MLP neurons of a small language model. Each row is named by its layer, matrix (up: input weights) and neuron, and shows model dimensions 80-207. Each number is 128 + 24 x the weight over its row's rms, rounded and kept within 0 to 255. Numbers have three digits each.
Before each neuron's rows, "fires in" lists the words (lower case) most often at its 100 highest values on Wikipedia text that the model never trained on.

fires in: "the", "studio", "students"
L8.up459:130110121127118131116079156159109150142126111119072142112126147108164146133122127153126171123145104111145165160182115108093098111133116110125109110111121120144138177122165164152125136129164099107151140159160162116146122129176115141118149110180096090107132137092150136123148124146148133108132086068125152140105122082109103123134115157123184112129088173150136133142136127094131121140133

fires in: "as", "named", "considered", "called", "according"
L5.up822:114137163156122162135123129128138151098051134126150123141157148134091132104149110142175087155131120094083077109128127077161120179139126096109089124106101154129154103113115137102152126099103099129119102147120123157152139107140129164136111107172112157128110119099121151160083115139155108144170128111132120160168119102165094152144156145138150084122139140109183131092123158160092143135138

fires in: "he", "his", "head"
L3.up358:145119108101108114129124126118129101105143132131128105131113140187109174127110138121082115104130144111169158169129066111138145183129119105106136147138119127168136139096097134127141151147133116109111098163138118133128143093124126125067121118165151143178101137093088138088130165117131101100131094134126137134133168076123115121112148114124146133125123181067127119099102138132133093097131

fires in: "more", "most", "much", "less", "very"
L3.up193:092127136188110132112113138162146156106155167091100143145137074126092148111158165152168125147170145114115125113113082164100136129122132142134180140164114128136160126109149106143155096110164129178149145124138158114158149108093147106133135141134111128118158102110180169186106111147117111179149156131109121134129127126099127140125128143112117150126117090124137110098109175166128134113130

fires in: "is", "was", "year", "tenure", "never"
L3.up291:158116120091107127116151114111160108156132106109106146066116113143147112111155133117123123142128108133153105142111120158124107160122114134123158157093109059123167135120125126144118138161130145124152093171145168106104123154134132131136102143130166115101089108113108125161129150127137112116155116117095140138120124144148090080111102114122146137105143132109111134148159130149134097130128

fires in: "win", "won", "in", "winter", "of", "wins"
L5.up490:128103116078094125138115139082134139117146111148109197128148145122100159112123103155140140123127126087133127106141117107155105127176140139111101120148093143147130140092116146131093107146129107125136132110109137138134100130151131117167129136099123104100115143118132165122151103115124149151094073127170086174100138134078113121171116137111132137109123137079110136112099108113153161143098

fires in: "in", "near", "of", "at"
L6.up133:129146152120122125122145141110151142142080127142151117114138113156157151124148127148097149146087126177072147134101129130144178091116145123149134142120109159136087097135149106093157124130136065104127158160132160119149121126131169102155124130145152077100117122122105114135142124057153089135127128108122082137144131120146125172133133173124095093106149167113154137125050149133158130133142

fires in: "a", "was", "railroad", "church", "railway"
L8.up851:136135123119123121133120056133110150127066128168141114171141140136126136108144136151146115094084130142132151159086146122189122134179102114177116120133112098148139104154165116164072132104126140102108113120155150126174152170090117104131121113172182130157168117114146094156087075103139167102146148094120092145166104137096115104090165168132134124131131146111109155130153144099145122139128

fires in: "first", "heat", "ice"
L5.up723:147142143090110101151119094110099160158145140093094115073166103134145127144124162171173107108100150129150143140150115117092079092153147141131104171154120082145117154133150129116138133149068137125131130082111125143149127114127125155130139160154108139145106099117175120116126112115107120126139130111112131164155112153092122110151098111147117146094131114126072119140104153134122086123148

fires in: "career", "college", "school", "born", "sale"
L3.up724:135174142120121157130098209104182129117142120129122135119130114117161166126107108170148131105123158098147130142108102137134114167133119111107076124167112124144124099109144118137119134092123134127100149110138096106139096149189108159130145135106073139125127112103161182119068101090126130132132158124140118139101121142099137103130139102129122139136076164178124101116144108140091119077144

fires in: "the", "a", "as"
L6.up483:053135144121153110107112117159118129068127155129172167108109129150165112157119144101146140118186117180161126149122111122141154175133135120130121142128136145183162150122126157128106099114133077101154151128119153127185138131168126123151101122135146073108088124137106129148117109122125131147145124144142126129177140149145092129129098134086117119125169155106160110110118124108113108114109

fires in: "as", "in", "the", "under", "of", "summer"
L8.up94:133123124125110121127144125111122142104108105088157147175115108156119116153108112168124147155129103131127140136149178117162134122147090115103102150106132127150133155094097099150151112125174151121116127141128169140087089108151172149148183150126083126118134128083154124127141135162120117152120133107153110124148109104114092136163134156085169145147100162140105110109097088133121141150127

fires in: "of", "in", "for", "with", "experienced"
L5.up176:112144061156137130162140164123136121108153133161126138133156163113138103101136113118142088133104135164153116122112116156133103102123096119118132155144130146145175115112161148156118092084120151128127136201130107116100162159114154105175134092128112100138115125133115137119163142096112134147109085120144139083102156091138152116163108140158086118132162124099167186125132138101133140129126

fires in: "be", "began", "were", "behind"
L3.up366:134135149155101102167097130146109148136155123084126125103186110096092131118123090155067121109119132105158122122141101109125117146108134113122141108140091135100138099124085118152141132131101144117129077071119159079102128144156142129137149156142132075151101067090103123167119101106145147113165143123128154142168132135164132089119142133145120115178099161141114112145155140118136154110130

fires in: "at", "under", "for", "with"
L8.up653:118157091136147115146141120132096108105163147162151136137113111117128129143101140145125112181122079142184145157141140137137126097070058101124139108111133131081130118141126135136139109137121161129137108153152144147172128122184155102156075133126105097079096123083151149139136165118152174104130114136127153103077091151106166104133103147128083119147127101114112110130133115156139110130083

fires in: "in", "of", "within", "vietnam"
L5.up732:128166125119094155099118185131093119107102079131145127169096157106132123168133127150118153167091111096093129117104122181108112104101131149102090108150133090137154138125145093114140112102095087128164125121119129152169147098161142099122123167133138120113142122129149103113149089103102100143121111134145055119127153131090148139123141131139114143124116135095150166170102103089139097145132

fires in: "of", "while", "with", "wife", "by", "mother"
L5.up786:166143107136099115152115111114124128130142154118154151143148124126096114126122094178134081152167129135121125101182118115114162180095122087114141139134108158150155149097131096121118119122133125104136149161165151092160176140163126113146145117085104112110136116151139136133137123158101110146071138109155091124124139162139191132088085139108150116168126133130157141135146151095100128084120

fires in: "with", "by", "where"
L5.up13:137119090111128109161097125124104125110134134108142147164099139116125105137148085166140142141117096201182123129164113152162142158143131123147129168116128115120178147110086164104106135096137141109074144157173166120135117099138099098154132148145160130075124139118155103139140140139137082169128125129109083122137151124113148140178145134073104122145115114157110105085099124132138094141150

fires in: "it"
L6.up740:136155138123135123137194100085144148112117148087144126139127180135144174126108131135113135137102091143087163104097197126148115143151139130094129115133141139108127176142129126119097108167136151130119152124129157144118153106145096125136111103136140139097099108155114130131075105130114136127098120106107089131148106149170110127168151088110155159124099130144070094129114123120161095092182

fires in: "a", "as", "according", "other"
L3.up683:063171151180116136098152146137161134155130124119134139116110149132103121100118111145095163110158119128110158133114141143123159124183120151132120193127131133170137140110134129155165127099150119131158128149106119144160142121122107147121119120128123120100071094110170122124159078146112184136125121118109165133132149107144112125105118102149148098165115128125158132179120121101129107101139

fires in: "a", "life", "university", "finished", "graduated", "war"
L3.up466:139133127147144140132127132180103144129133114113139152142136112141083138129144125142132138109106123141126158173100116143100112149145146096119123164122100132167152133168079116137119153138133085117120095127103086128152182127126129108168102110094115095122084132153106120148089142137106137105116161093099158167121130123105119127110104087119142094121159132105146133106133147133168080137144

fires in: "as", "that", "said", "called", "meaning"
L6.up149:093090163112125154151149106125108143125135150128144150135155174124130118142128137124134107133096083133094102161086122135110177116185116100157095147134110158131104140096110150141158114100145135122133103156066133123127141136148104124122151122154141172117077090121143144107134127152179140157166099136155161105151112139142143141151121130136123100129110167123118128155107155146183125126128

fires in: "a"
L3.up770:139137184118173075151122095126128142121112161138101148174117160073117138133165129136115150110096083177112105159132107126135149119124158126147118154134105128135127088125110135143138125135114093113130149122146139118138084119101144131125175119118106163094115120121127143176150106078123161102133146105122114153115099125107097121151128156161137154138119111125125122162161082144138137176130

fires in: "at", "from", "joined", "with", "for", "of"
L5.up712:084130104127149142121104143116133086108126107136170151129125156087165111162120116148107128156182089137140116125117137106121106147095102144154083144114098155118155051117112126146195129113158109140163121125141163108176143112121117090148127136121141099109088134117129144138098134124157140156156096114168101134099140111126143117154127149160112119136156115080112138133145099120099124148108

fires in: "of", "for", "to", "against", "with"
L3.up509:089141153088115110193170121109111133112162158142175168128180107120154088127126136132109102157118126131171146135117161141175121114071098137165148155149091163125160086129125098145150113138122108101176114155176169122135119113139128130159109111155122102106132119118108118123154130109123143191136184147131113116141091113087150105129146119105103092162091153161140128112107128148125098105116

fires in: "big", "his", "highest", "debut", "first", "higher"
L3.up111:092115161099156130156135084127122110143113091050125106116109110126153163120107131106118087098171107149180131141127076142121120146125133106127150123094097135132164115137103148166118141090094127151147098148108105134156089135193163132135121111095133110124081078106132111113125167127094134108094164126124114122096094134120153121138110114142119137149154130077084127136140127138094113118130

fires in: "is"
L5.up878:174138093125071097116139137151162107177168121094126131127140126135140144110110116155124140118155105139112139096126118124126120155138160170125158131130097135123152147133133135152098094110106142163142115127108134109140154129146106083177151131119150101130147164095136153149133125108146141116108168153098114142128125123138133086156112126147161127079134117109117071110110105130136110104116

fires in: "with", "is", "italy", "too"
L5.up23:139150131151092128140150105146137144164163148137149099172141086110127145103123125166126135116111119104133155091166116155147113162130132115134137126126104128135118174131107135124123096167138168148130132133158143133168142173137139055132121149130154111107127099127084119126120156103132119086145126134081083096174158122092104138142139130112108116124127130129133105153093140142149114131178

fires in: "from", "in", "of"
L5.up469:130136130124120125172096147113136138084164120143118159144129144129161114140151118171127125127137070095142106169122112114144148132148126144180119147146113133149133084136109102128133110108090120144147168146109137087156090099119097158149121103076163123161138157125148124119136139104138114102142101115119122143144088127085142112144122140164121097128147122100115112116159110135100151104144

fires in: "and", "there", "it"
L5.up73:132090153129159084130145093138114157142117142105114090129144143143137161130136113082117126130125119102146145109100130142147133124130143106142192143113094122169110136161166131119110120111099156101111124144108125136150128122147125156105125127179098145189145107172077139108129098136112128146091131059091115122139100101141150088149133079118144126162141136142093115135101122150147128110135

fires in: "he", "she", "highest", "loss", "largest"
L5.up1010:134130128165137130114119147127118134135146136153126097133154173112124154120166141160135131130137103137133116104131105143136151118141122134120160126131116119152114139113104108136120189113135143116091110160107176153127126078130103146078122164132126148100135162138117122124113151132114121166115135135169082086136132098103119094119138127124105136134155126138136095104173092098122147145066

fires in: "of", "following", "after", "to", "saw", "despite"
L5.up846:113126145149093131138161161111136150129111155111144138151095117100164150125154126111135119148096125145103120129114107136159128127121063139103112141100113137128134134117099130155102140142151135124112101146147190122130103103122120123156146110124067094095099170111126121145137157116152175150128159127160131134071095132150131141133163151109100151146126124048153143150127148098134106140095

fires in: "he", "i", "she", "xavier"
L8.up67:126148130095146064107104107135135116077116127153109136095163141135101139171149132107118132108110147122145091137143132156175135140131104141168128123151166153134109124159138112089100133166178101110070088153097145128096140079148122139131149109132141155141141103178111156095108146095133132135128124139117112156094137126095096125110150091140149108146116138137123118120139123131088131085147

fires in: "of", "committee", "founded", "the"
L3.up66:134122113173153146138149167117155134155152119130107114121094105123127096120140115138099120119129106173145160145116116109123136117121145154131103159146124092136197148177175114147131124139128114142169110134179171158142171108113110147145124131181140095112110138138147163148130152099159181090157109125133132127139084110136104099082144195152147122112091115135137125158124097132117093120120

fires in: "more", "of", "so", "uncle", "very"
L5.up552:115125122136108127106092104136139130143137144138075076127136106097127167189143117179150179133169160091109135099124096112147118126117147098118168107137123110096153132086122137147159110113160127175096148156106135145130088119136130159135107143134134144082150181178114127109184121109111129141101127124107122146125090108125126087098169092133112108136131121110135150152143159129095129146165

fires in: "as", "began"
L5.up798:136109134157097138153156075120105141117093134112128140159169132156116121101174083118131154140080099140103134121125118142150117177116123118129156149117065113105138152137093127110086100116134129168131147133101140119133161138123134140151143156156113163128086110105138108146139128121137157141194147140118091101185094107108101113132140150131159082138122160093139103117155172150153134138181

fires in: "school", "program", "education", "highway", "schools", "college"
L5.up48:120151097144105170154105128069135182118098102094143126106114148190157123130123116123137139116137115170131142151121125179158144121142131128126129098094148097146160149132117108153034125129127125120116125192122133094129138129167108106171124131125129093137112127125121138129085109122121156106168154101100085093113167142152161091134125089157163136116127117113134091096128120064143160097146

fires in: "of", "a", "in", "on", "and", "s"
L6.up712:123103139119137097111148132163098117113117153127120158141120122132145127139134159134120158179127087159145172135146156116129107141125134083146150148090120140131151134122154118107124088168095155121155163132154151114159131095127103124144083143130112131114097144113118074123175146157147125166124127123117122138128139142154149108166121102167139130141087201169129127115156128113137090136106